From a checkpoint of a small transformer trained on Wikipedia: a variant of Muon for these matrices.
MLP neurons of a small language model. Each row is named by its layer, matrix (down: output weights) and neuron, and shows model dimensions 709-804. Each number is 50 + 10 x the weight over its row's rms, rounded and kept within 0 to 99. A neuron's up and down rows have the sign that makes its largest values positive.
A block is one neuron, or neurons of one layer that tend to fire together. Before each block is what it responds to, as a language model described it from the Wikipedia text at the highest values.

Description: Quantifier determiners
L2.down136:41 52 58 42 39 44 56 37 45 52 44 59 54 46 49 48 50 50 66 52 68 35 70 60 54 49 32 64 38 59 54 48 59 45 65 60 56 51 44 51 44 54 46 65 20 51 46 58 47 51 64 69 51 53 42 39 43 51 41 35 37 55 56 47 59 31 33 52 42 63 59 37 73 50 71 69 62 55 49 49 51 33 51 47 51 63 62 58 39 40 53 46 25 72 64 54
L2.down288:61 62 68 50 55 56 46 59 50 49 42 48 39 65 44 43 59 32 56 71 44 58 73 66 49 50 40 35 52 37 45 40 44 72 59 49 47 58 24 30 45 48 49 34 46 55 52 48 68 46 18 57 58 57 60 60 50 52 55 47 36 53 34 40 41 42 47 48 43 68 46 58 50 50 55 54 50 67 49 67 47 62 48 44 54 65 39 49 37 55 31 41 49 46 56 53
L2.down318:53 41 56 54 58 39 51 39 57 65 44 46 50 42 55 29 42 59 64 47 41 59 38 43 45 52 54 49 64 40 57 58 40 35 50 52 41 37 39 41 41 45 72 46 55 49 45 50 70 33 46 43 72 46 45 49 42 58 35 39 52 51 75 49 38 26 44 49 52 51 43 56 55 34 60 47 39 50 54 59 69 35 64 54 56 34 63 35 53 57 48 65 34 39 39 40
L2.down411:39 41 64 65 46 49 41 64 60 60 43 55 45 58 60 72 51 54 52 56 46 32 56 64 53 44 45 42 46 37 46 45 34 40 53 51 40 65 42 76 51 30 58 53 62 51 42 74 51 60 39 61 48 28 38 40 33 58 51 47 55 59 44 57 57 62 47 45 78 64 64 72 52 49 58 66 62 49 50 60 57 52 51 54 58 47 48 44 37 35 30 44 52 62 47 43
L2.down489:36 59 50 50 45 43 53 46 60 45 44 51 38 48 54 57 47 49 44 51 47 39 47 64 36 48 33 53 63 52 32 47 44 38 52 44 40 63 53 42 49 69 49 44 30 45 45 60 58 77 21 42 66 34 62 38 44 52 66 31 52 79 60 33 66 43 41 41 61 48 51 57 57 36 47 62 62 44 65 49 53 48 45 53 43 38 63 67 51 43 53 53 53 28 55 50
L2.down590:51 58 40 66 30 74 53 44 58 76 45 41 55 50 34 41 73 59 50 52 50 47 54 50 51 55 51 36 54 45 56 53 57 45 59 43 57 47 38 44 44 46 37 52 61 43 46 37 62 53 49 59 53 40 54 44 41 41 58 41 44 52 54 55 54 48 48 49 58 54 57 49 42 56 32 52 54 34 49 39 56 44 44 51 44 67 51 69 41 17 49 51 73 51 65 60
L2.down895:48 56 55 52 46 41 51 52 42 69 63 42 54 49 45 45 57 61 38 45 82 57 48 47 56 55 48 61 31 46 58 58 41 38 50 51 51 57 61 48 59 42 59 41 57 72 50 51 55 49 46 52 50 57 57 53 41 48 56 71 41 37 55 69 52 46 47 60 54 45 57 55 72 47 40 35 55 42 50 46 49 44 28 48 54 55 61 44 49 56 72 39 53 64 49 41
L2.down1240:49 46 33 56 46 37 55 49 61 54 44 54 48 44 42 48 61 40 65 60 61 47 60 61 35 52 48 38 60 48 54 49 51 47 48 63 37 54 44 55 48 68 41 34 36 53 45 65 64 17 43 40 26 34 49 48 46 42 48 45 58 68 33 54 62 53 49 43 65 33 69 61 52 41 55 65 48 45 62 42 44 55 27 46 48 44 70 49 48 49 35 29 62 54 45 69
L2.down1248:47 41 62 44 45 54 43 42 44 66 43 49 56 50 55 73 44 63 51 58 34 36 57 46 36 45 53 41 42 73 35 61 66 44 53 63 46 51 36 66 48 43 47 64 47 45 52 42 43 44 60 59 54 33 63 63 54 69 43 49 53 45 54 47 50 38 35 35 48 63 37 64 35 60 42 55 52 69 55 45 52 47 51 43 66 49 31 39 45 59 48 52 44 32 64 55
L2.down1432:45 45 32 51 51 48 40 62 32 60 50 47 42 52 64 47 74 45 58 60 50 59 59 54 38 46 38 25 54 53 70 51 57 43 42 45 56 51 48 57 48 45 56 51 48 41 55 61 43 36 38 55 40 40 55 56 48 49 46 49 55 50 43 52 61 35 53 55 44 35 43 48 48 42 46 58 42 30 61 51 59 36 47 26 43 55 55 41 55 56 41 58 43 62 58 47
L2.down1480:46 60 51 53 51 58 70 61 47 55 42 68 51 59 58 44 50 39 44 44 44 53 40 61 38 33 55 63 46 49 47 41 47 48 48 55 62 46 51 39 44 70 55 62 55 39 45 63 46 57 39 42 62 42 35 43 34 53 56 70 66 44 44 45 33 34 55 49 36 44 46 62 60 49 50 55 53 80 36 33 45 45 52 35 43 46 42 56 48 49 54 49 42 32 47 62
L2.down1496:36 44 64 36 42 51 44 47 51 53 45 60 31 54 46 50 56 47 46 55 25 53 57 54 41 50 44 43 65 47 57 61 48 64 51 22 52 55 46 58 45 50 37 47 50 55 58 40 52 52 49 40 28 41 57 58 52 40 47 41 56 57 53 44 60 52 46 48 63 35 46 51 55 56 45 60 56 51 59 30 38 42 47 53 50 54 49 48 51 55 55 44 49 36 78 59
L2.down1597:48 55 44 59 43 49 64 60 48 54 42 55 47 57 42 54 42 38 57 52 45 64 39 70 66 53 53 51 40 46 56 61 63 48 37 35 42 48 42 54 47 52 40 53 46 32 60 51 35 72 59 38 51 28 57 49 33 63 62 52 56 35 57 45 48 42 40 55 39 48 46 28 46 55 49 53 78 51 44 42 54 60 39 66 38 59 64 53 38 40 34 42 52 52 51 57
L2.down1905:51 45 41 48 55 36 51 71 50 52 38 36 51 43 39 47 57 54 65 58 58 41 47 53 51 47 48 59 49 46 53 59 55 48 43 50 49 53 45 31 35 52 49 59 67 53 44 68 48 44 40 54 55 53 46 59 37 45 52 45 64 49 60 64 54 52 57 33 57 56 53 54 37 50 28 47 47 52 61 41 50 44 38 51 47 59 47 41 50 33 47 44 58 63 56 61
L2.down2073:70 60 49 36 49 34 44 40 55 46 52 22 44 54 46 49 44 48 43 43 64 47 61 69 47 57 51 35 44 46 50 56 62 53 56 34 44 49 65 66 45 62 68 47 46 65 46 56 51 32 45 62 58 51 49 37 43 50 52 40 67 44 47 54 66 43 46 48 49 56 45 78 45 52 48 48 51 53 45 63 57 66 45 38 45 65 21 56 39 35 60 51 39 55 52 57
L2.down2087:43 48 57 47 53 50 63 44 75 57 41 67 53 43 70 53 52 43 57 65 48 39 33 56 42 58 51 57 73 50 44 76 38 42 31 39 42 42 37 46 70 49 45 45 69 40 66 70 48 47 41 57 63 49 51 58 36 48 18 49 49 60 74 47 25 63 45 43 45 44 37 50 42 61 53 56 56 62 47 55 41 57 40 69 48 47 49 37 40 56 44 48 60 56 32 49

Description: Phrase-final numbers and places
L2.down13:50 55 46 48 58 53 51 50 51 48 37 50 48 66 51 51 65 61 50 52 38 30 46 56 47 43 52 36 46 46 53 40 50 29 59 45 54 46 47 57 42 39 60 49 67 56 69 63 42 51 56 65 48 45 57 58 52 50 31 61 48 64 27 45 48 59 41 48 73 55 53 58 54 34 52 50 63 36 60 64 40 45 37 46 55 59 60 38 40 23 54 55 39 27 57 53
L2.down221:52 45 44 67 47 43 52 46 49 51 58 50 46 40 44 70 53 42 52 49 56 44 52 48 54 69 51 48 47 47 44 49 57 45 59 28 46 43 51 49 48 53 41 42 51 35 42 54 24 65 42 32 35 42 44 59 31 46 60 41 44 57 54 54 43 50 47 42 46 45 53 34 61 55 50 56 48 44 56 45 48 50 56 50 43 60 57 46 56 60 40 55 59 38 50 48
L2.down343:60 61 52 48 55 65 35 44 53 36 68 54 43 62 45 29 54 54 47 57 39 48 41 58 50 33 40 52 54 61 57 32 57 38 49 45 50 64 59 45 45 53 51 63 56 48 45 48 51 70 60 49 47 55 29 44 71 39 48 59 47 52 46 40 64 31 63 52 77 64 51 47 61 60 34 52 46 40 48 64 40 39 63 39 41 37 51 46 44 55 47 64 53 46 53 46
L2.down595:55 59 48 41 49 57 35 72 66 37 48 52 54 59 37 53 59 46 55 50 50 39 53 30 54 53 63 52 52 55 71 49 47 61 42 41 68 40 39 60 19 45 58 58 43 59 51 47 63 55 59 46 35 38 48 49 45 68 34 53 60 37 74 73 44 64 33 58 60 43 42 46 56 51 59 52 38 58 48 61 38 49 43 42 32 40 48 54 66 57 75 70 43 60 44 48
L2.down602:56 50 42 69 48 45 57 58 51 58 61 46 64 61 45 36 50 47 53 56 57 39 33 49 52 50 39 55 42 44 42 41 38 26 38 48 53 50 59 67 48 40 49 60 57 57 45 37 40 80 33 33 39 34 50 50 66 43 47 43 58 52 44 53 57 25 60 47 53 63 43 52 54 59 45 55 55 41 57 51 47 52 26 47 60 42 56 58 58 57 49 42 42 44 65 51
L2.down682:54 62 49 64 79 55 31 44 47 50 51 55 31 72 32 44 40 41 39 44 48 41 34 40 40 42 39 61 67 45 59 62 57 40 65 54 56 63 56 39 61 48 68 56 38 44 42 53 41 54 46 51 48 46 42 54 43 42 47 35 70 38 52 64 50 42 69 50 59 36 47 51 41 67 42 43 63 65 41 62 52 44 69 54 54 51 63 51 47 51 48 71 45 58 63 53
L2.down745:57 62 56 52 64 48 47 52 48 61 58 42 48 59 51 51 58 53 46 60 50 35 58 47 59 52 49 46 61 61 46 49 36 46 46 50 50 42 42 49 47 65 37 52 63 58 58 55 32 73 37 64 37 29 48 55 37 66 44 55 57 51 42 74 39 45 60 53 47 24 34 46 58 58 63 49 43 44 65 78 42 33 42 69 66 56 54 35 46 50 51 47 69 29 48 37
L2.down1234:41 44 44 41 70 60 54 44 41 45 52 51 58 47 58 59 59 49 50 43 43 43 40 48 42 53 72 56 48 50 55 52 38 51 48 49 35 55 46 53 45 55 76 63 43 62 78 58 28 56 56 53 49 59 44 78 48 54 38 44 59 56 45 47 57 68 48 61 62 48 40 62 63 63 52 49 47 49 40 45 40 55 37 61 44 50 52 45 41 35 61 61 35 66 56 59
L2.down1249:53 56 58 44 43 55 52 38 45 47 50 49 43 49 50 57 72 48 60 50 35 54 65 30 47 40 49 39 61 57 62 49 51 80 66 37 35 57 32 24 58 61 39 57 48 40 65 53 54 54 43 59 42 49 35 58 43 54 49 39 67 56 39 47 63 54 52 35 39 35 43 44 41 54 40 44 56 62 47 55 44 54 40 49 61 57 36 46 63 37 53 35 50 65 60 55
L2.down1361:37 56 40 64 68 35 36 48 50 59 48 34 41 57 51 33 59 56 43 47 30 39 43 63 32 34 67 64 49 49 66 63 52 35 47 55 45 49 28 37 60 53 55 57 66 48 52 57 44 51 70 43 57 65 63 46 46 42 47 58 35 64 55 46 43 55 47 44 36 52 36 52 49 70 47 55 32 66 33 34 50 35 54 62 73 62 47 58 48 39 68 33 33 31 34 66
L2.down1509:56 60 50 33 52 38 46 51 50 34 57 66 45 26 60 45 47 59 58 63 40 47 41 40 46 69 42 67 57 40 44 38 54 45 57 53 55 62 45 46 52 59 63 45 43 69 34 63 33 57 56 77 57 55 54 49 51 58 52 58 24 58 52 61 44 41 52 49 66 55 54 55 42 44 36 52 53 36 56 68 44 54 33 43 70 53 57 52 33 34 47 40 40 50 43 44
L2.down1652:68 47 55 38 42 45 41 39 51 50 52 53 39 40 37 64 36 53 65 56 50 41 50 44 64 60 47 60 52 40 50 28 60 69 62 32 56 39 49 28 36 48 45 58 45 48 44 47 61 58 45 40 37 64 56 57 65 40 54 58 58 55 48 50 43 43 48 80 50 48 50 81 47 47 57 47 48 39 35 52 40 50 52 57 54 67 55 35 53 31 44 55 30 36 40 46
L2.down1759:27 69 51 40 65 56 50 52 43 34 42 52 57 28 61 31 48 65 45 62 67 66 52 49 46 51 54 55 51 49 57 50 67 61 52 53 60 46 51 44 44 58 36 68 52 49 52 53 34 49 61 44 45 58 40 46 46 50 49 60 35 42 57 67 40 47 55 55 42 55 45 44 57 60 76 50 46 47 63 62 34 50 45 45 34 52 61 53 40 41 56 66 70 38 62 55
L2.down1995:61 50 40 56 55 45 39 24 47 45 56 64 47 57 42 59 53 43 37 35 57 50 23 63 42 40 42 56 40 42 47 46 60 61 54 57 59 47 48 49 62 29 45 48 64 55 72 63 52 48 63 52 42 54 32 56 65 60 42 44 59 63 51 55 51 44 40 38 38 51 50 35 44 38 63 51 40 59 46 59 50 60 33 57 46 59 47 50 36 49 59 58 28 40 25 69
L2.down2171:54 42 47 39 53 56 47 71 46 34 46 41 80 65 47 45 57 48 49 47 38 40 22 66 52 53 37 45 58 57 57 50 47 51 45 37 44 65 58 40 51 43 42 54 48 42 22 55 66 70 64 41 45 46 57 29 44 54 46 63 55 55 45 64 49 41 60 45 55 41 55 38 46 45 42 49 47 55 49 54 37 38 43 41 52 59 48 50 52 48 38 37 69 32 41 50
L2.down2285:52 51 55 41 52 55 55 34 59 51 66 44 57 46 57 38 69 51 50 52 52 48 49 37 55 53 56 55 39 46 68 47 56 54 43 56 37 55 49 31 35 58 57 44 53 60 39 51 40 54 38 37 55 52 70 36 39 33 61 39 52 45 50 56 39 50 55 37 55 57 54 56 50 66 76 39 29 63 52 64 41 59 42 41 72 33 52 35 61 40 54 70 28 48 49 50

Description: Word continuation after initial letter
L3.down856:42 47 66 51 49 59 43 50 60 40 50 59 44 32 55 46 43 34 45 52 42 52 42 54 45 50 52 42 62 37 47 52 47 59 53 61 27 61 42 42 55 51 56 34 47 43 59 61 59 55 57 59 60 44 50 61 58 34 53 72 53 56 35 53 53 46 44 35 55 43 42 67 47 65 39 46 60 45 61 41 45 49 47 48 64 50 54 42 47 47 42 63 72 43 40 63
L3.down1635:32 51 41 55 28 47 61 38 54 56 43 37 43 65 43 59 45 38 67 50 35 38 44 55 35 69 54 36 55 34 57 48 50 64 46 38 53 39 44 45 49 45 40 50 54 55 60 53 75 38 58 38 62 36 50 41 43 45 62 39 50 72 51 37 61 46 48 66 43 58 46 52 54 49 42 68 28 55 40 51 59 35 58 63 66 59 46 52 54 48 50 32 45 51 59 42
L3.down2210:50 31 49 56 52 45 46 57 45 44 41 58 55 38 45 41 42 57 65 63 35 51 42 62 61 45 47 51 38 51 75 56 60 59 42 52 45 30 50 53 51 39 49 70 43 41 30 65 55 38 44 49 46 46 58 62 43 44 63 58 63 72 66 49 57 51 50 57 65 37 33 28 53 57 52 60 51 57 48 50 64 72 44 48 38 44 66 46 41 44 54 38 52 56 65 46
L3.down2289:54 50 50 61 46 47 34 54 37 62 54 34 42 66 45 33 57 64 61 56 23 61 32 35 53 39 47 32 46 59 34 49 48 48 39 29 53 34 42 27 54 43 28 46 51 54 62 49 56 49 33 62 56 54 48 53 51 60 59 43 59 53 57 35 53 43 51 53 52 49 46 46 39 56 55 65 40 42 30 53 45 42 44 70 68 45 70 54 32 67 50 47 43 29 57 56

Description: Split word-onset fragments
L6.down2292:51 58 37 43 48 52 53 79 46 40 41 53 56 56 46 37 55 42 49 37 59 50 47 49 53 56 70 73 55 30 70 46 49 51 62 67 51 46 52 58 60 44 45 51 45 32 55 60 46 50 43 37 55 49 41 43 64 58 36 61 50 45 55 45 47 46 38 39 54 51 68 40 60 65 55 55 57 42 56 53 54 40 48 64 58 67 48 53 50 58 40 40 51 45 63 42

Description: Second piece after initial letter
L3.down415:45 30 65 52 43 58 32 48 33 43 50 68 35 59 49 57 43 55 54 50 38 47 47 36 27 46 40 56 51 39 34 52 48 55 51 28 41 52 58 58 55 60 67 32 34 39 52 54 52 65 61 75 55 46 50 73 56 52 54 59 50 35 50 43 46 59 55 42 52 47 49 57 60 32 51 53 60 60 50 54 38 42 62 47 51 25 27 39 59 63 59 48 40 36 45 40
L3.down774:42 49 50 38 60 48 51 47 60 62 51 55 50 59 43 54 48 57 62 49 51 49 49 41 57 62 51 47 51 28 59 58 49 36 48 46 67 50 34 63 36 44 29 33 56 53 75 50 61 64 51 58 54 36 27 62 44 28 52 55 41 35 50 65 43 59 52 67 43 51 35 60 59 52 41 30 64 55 60 58 63 56 42 35 56 37 47 40 60 46 53 46 52 47 56 37
L3.down1457:58 36 54 46 48 38 62 51 67 62 41 48 60 48 61 53 51 65 64 67 52 52 50 57 58 51 54 43 55 38 40 55 50 61 40 46 38 62 32 58 53 57 48 76 48 46 59 49 42 57 39 41 52 34 62 57 46 66 43 51 49 35 47 56 59 49 43 55 52 60 50 52 54 48 49 63 42 35 57 72 59 51 57 52 48 56 51 57 55 43 37 48 45 56 53 59
L3.down2203:36 43 42 56 44 49 54 36 48 55 49 48 65 54 60 37 45 51 36 54 43 54 64 55 35 59 48 48 68 57 41 59 48 57 38 52 48 45 58 29 51 72 65 51 44 55 45 50 32 56 40 49 51 48 67 45 37 42 55 57 61 69 42 42 43 46 76 46 48 53 46 48 45 68 23 36 48 42 53 38 38 56 45 52 60 49 36 43 44 73 35 50 40 45 37 53

Description: Place names after commas
L6.down2006:56 28 48 48 38 44 43 57 66 55 57 60 49 45 34 69 65 47 50 40 32 61 56 40 40 47 43 47 53 62 43 51 59 32 46 53 68 65 56 67 44 49 43 55 50 63 56 63 45 48 58 33 56 49 52 57 49 51 52 54 40 56 56 41 44 39 56 44 44 67 57 57 45 40 56 50 49 42 64 63 41 27 53 63 50 52 57 53 45 34 46 56 45 47 34 43

Description: Decimal fraction digits
L3.down166:63 49 60 62 65 42 55 51 63 61 60 56 43 53 42 45 12 39 46 59 46 52 53 51 45 54 60 42 56 52 46 43 51 61 19 56 48 36 36 36 45 38 57 53 43 48 55 47 38 50 60 56 41 37 35 57 57 65 48 53 36 68 43 49 52 59 49 42 30 56 56 51 44 61 57 60 43 54 46 66 29 42 61 43 51 68 60 41 36 46 55 49 58 33 73 30
L3.down971:49 56 52 47 50 43 48 48 56 46 64 38 38 44 63 37 60 15 52 66 49 53 64 63 42 36 49 41 46 39 35 30 48 52 63 30 54 48 46 56 62 62 59 43 52 68 68 61 45 62 37 58 36 47 54 45 36 40 30 59 36 52 34 51 56 34 54 58 51 32 47 47 50 54 43 58 58 47 57 44 40 51 56 36 70 57 47 43 56 44 44 46 44 33 49 65
L3.down1422:52 53 43 40 40 41 48 48 50 35 39 47 42 39 47 34 66 68 58 51 53 57 43 56 48 53 55 72 38 34 51 50 56 38 60 59 63 57 53 43 52 54 49 36 50 61 60 29 52 45 55 45 33 61 51 61 69 53 60 51 39 41 54 46 33 48 76 41 32 60 48 37 44 62 44 50 54 32 53 40 63 49 48 40 47 44 55 38 67 52 34 65 68 40 50 60
L3.down2045:54 50 50 51 52 64 58 59 53 41 59 51 59 58 39 42 48 46 60 36 51 57 56 38 42 60 56 46 48 53 53 65 32 54 48 53 41 34 40 59 31 50 30 56 48 51 48 35 28 62 38 38 57 52 30 54 43 59 62 49 52 18 55 47 61 45 44 44 49 54 32 43 43 51 37 63 70 31 38 56 40 41 50 41 35 59 52 61 58 38 41 45 44 34 23 58

Description: Determiners and quantifiers
L6.down285:27 48 44 54 64 52 49 62 47 67 57 46 55 42 40 53 58 59 41 36 30 45 45 63 64 51 56 45 65 53 46 47 62 41 53 48 57 46 54 55 47 46 44 51 42 49 65 48 53 50 65 47 50 43 52 82 54 30 43 34 46 57 60 57 33 41 34 57 55 52 51 57 41 39 56 40 44 51 41 47 47 54 38 41 56 40 39 49 62 45 53 56 45 64 55 41

Description: Word-start name fragments
L2.down117:50 57 43 47 72 65 51 32 46 42 59 54 52 52 61 68 43 38 62 43 52 55 60 45 41 46 43 67 60 57 53 57 34 49 65 35 69 55 36 28 56 67 48 68 47 43 54 49 35 53 38 66 45 63 62 52 52 35 67 61 42 54 45 33 46 46 47 52 58 55 50 52 49 52 46 49 73 54 43 45 61 50 40 68 52 62 57 30 54 38 55 58 45 52 46 68
L2.down272:52 54 41 49 48 53 44 52 40 52 30 66 56 37 56 44 39 49 43 34 50 33 56 45 32 36 65 59 57 60 54 46 49 43 53 64 44 44 66 58 59 49 32 71 34 64 52 70 67 43 49 49 53 45 54 51 42 67 60 61 65 45 71 61 66 67 19 32 52 56 66 45 50 52 55 68 43 50 50 50 70 49 45 49 49 39 53 49 48 73 64 40 77 57 42 59
L2.down390:34 53 44 33 56 48 50 73 54 54 54 59 59 60 55 48 51 45 56 37 58 31 47 57 46 48 59 40 59 50 52 34 47 60 44 34 53 48 59 56 45 64 37 65 52 48 54 43 56 65 49 47 61 35 62 38 53 47 63 34 44 58 56 45 31 53 52 56 65 48 54 53 28 57 34 54 36 39 59 48 57 55 59 69 54 43 33 48 55 34 52 50 83 43 44 23
L2.down458:53 29 36 28 53 37 38 57 53 43 60 57 40 66 37 60 32 50 46 45 57 50 51 68 47 48 55 28 50 64 35 36 54 45 54 32 75 74 49 48 57 51 51 57 65 59 44 37 39 57 50 55 49 70 62 56 58 67 58 46 44 72 49 56 40 39 67 39 65 59 46 46 40 49 56 59 61 55 45 34 38 52 50 59 42 55 54 56 68 57 60 44 61 46 45 33
L2.down504:53 55 46 51 64 43 51 56 55 33 36 49 37 47 56 43 50 43 46 54 65 54 43 58 52 58 44 60 67 59 57 59 45 43 62 42 49 46 51 43 52 65 31 47 51 49 59 47 44 70 45 57 71 49 44 41 40 62 62 49 48 61 61 64 62 59 52 64 58 66 64 69 43 60 45 66 49 52 50 38 68 56 56 52 35 58 60 45 31 40 37 74 39 37 33 49
L2.down966:55 41 39 58 51 55 54 50 49 79 68 57 39 43 46 64 47 67 45 47 53 58 47 42 44 27 60 59 58 38 64 60 53 57 48 31 38 37 57 45 45 40 59 66 47 48 61 42 51 64 41 58 52 32 40 48 52 38 47 44 50 42 36 50 51 44 47 62 59 68 60 57 45 67 50 52 47 57 67 26 53 56 46 59 65 43 57 43 52 39 53 54 56 36 56 50
L2.down1100:38 31 28 47 57 59 31 39 47 34 43 65 58 35 55 43 52 54 51 47 44 54 51 44 46 66 49 51 49 50 40 42 50 39 53 41 38 51 58 45 46 52 48 67 60 27 45 58 44 38 38 58 55 45 30 37 43 73 52 55 43 57 57 54 38 43 30 47 49 53 59 43 44 43 43 53 70 54 70 54 51 52 53 50 65 60 42 84 42 56 50 62 62 45 67 56
L2.down1160:35 52 38 42 52 43 53 53 48 44 64 48 54 46 48 57 52 51 50 37 49 49 59 55 54 45 60 55 54 62 50 55 51 37 57 58 55 67 56 47 51 63 65 50 43 43 52 50 53 72 52 58 51 25 66 36 50 52 65 52 35 50 41 46 60 41 40 43 50 59 45 44 64 54 62 47 52 53 62 57 61 54 41 67 59 28 47 52 35 44 41 47 69 35 53 46
L2.down1235:74 56 61 54 59 55 46 62 28 38 48 55 56 65 32 56 55 52 49 60 44 34 52 70 45 53 59 41 40 60 37 53 44 48 38 65 34 54 53 56 43 65 32 41 50 49 42 62 33 65 50 67 49 50 63 48 50 50 54 57 55 46 26 48 54 39 47 41 38 70 40 36 49 52 48 61 70 41 48 40 67 58 57 57 53 59 46 54 46 49 49 38 59 53 57 47
L2.down1455:38 51 64 47 51 49 39 54 43 53 51 52 51 35 66 55 70 30 47 51 30 47 53 54 53 43 50 46 62 59 40 55 27 40 51 39 54 47 49 34 45 36 33 53 56 41 49 54 50 50 41 65 49 36 47 52 54 35 59 39 50 45 43 41 35 52 70 53 53 62 43 49 76 58 61 45 60 52 43 48 73 36 46 46 41 71 45 49 43 50 44 48 51 43 47 52
L2.down1475:29 57 65 41 49 51 47 55 33 50 34 56 60 71 50 48 48 60 41 49 44 35 52 41 61 45 41 45 59 51 52 30 42 42 65 49 52 58 58 77 51 67 49 59 54 62 57 53 46 54 46 46 36 59 46 62 50 42 52 45 39 35 44 69 49 55 56 62 37 50 55 56 18 46 40 44 49 49 49 49 43 61 54 55 53 50 58 45 48 56 58 56 43 54 67 48
L2.down1548:44 36 62 47 28 50 54 45 60 58 57 61 71 37 55 41 52 43 49 42 58 53 51 27 50 42 67 42 60 43 31 49 60 41 49 43 47 63 64 40 57 16 33 49 29 43 44 57 45 39 55 46 61 62 55 55 35 55 58 57 50 55 39 56 56 54 48 70 51 55 31 53 46 50 65 35 46 58 55 50 54 50 52 47 52 56 45 38 61 47 50 62 54 46 63 51
L2.down2080:40 47 42 54 42 49 55 49 49 55 56 57 48 50 68 44 59 43 54 46 58 32 56 47 34 67 48 51 48 53 47 54 57 46 46 63 37 62 50 61 51 36 45 55 40 46 53 48 35 63 27 43 64 45 48 45 64 42 42 45 45 45 33 42 58 59 43 45 24 51 43 40 64 40 48 58 50 38 63 47 44 67 38 40 43 46 45 42 33 55 52 36 56 53 65 51
L2.down2201:55 44 50 37 53 57 48 43 47 68 56 49 62 49 51 47 64 55 68 59 75 67 42 52 47 72 39 69 63 64 48 27 51 49 25 52 57 50 43 48 59 69 62 50 56 62 53 62 64 59 55 55 42 47 60 51 31 48 52 52 50 84 31 48 46 57 52 59 37 62 51 58 59 40 27 44 47 39 60 49 49 49 57 51 47 46 32 49 61 45 54 41 60 35 56 57
L2.down2234:37 60 62 55 58 47 58 45 68 71 47 44 53 57 27 39 28 56 67 51 41 44 54 43 51 52 69 48 56 40 40 50 77 35 60 40 44 44 48 22 63 37 47 50 51 57 57 47 37 47 46 40 49 53 30 55 55 61 40 56 45 53 49 72 47 62 45 54 32 57 64 44 61 48 37 57 24 60 50 54 44 35 52 42 50 54 35 62 56 46 59 43 55 54 45 46
L2.down2291:49 39 42 52 41 47 48 50 44 39 53 44 40 60 29 52 48 44 50 64 42 53 48 70 29 40 56 55 47 56 39 55 63 44 58 48 69 42 34 28 55 42 62 45 54 55 42 41 44 47 59 66 54 60 42 38 46 71 77 59 35 55 56 72 44 51 53 52 35 46 64 50 46 56 54 69 60 58 50 49 31 68 40 45 58 54 47 37 58 39 41 50 55 58 54 46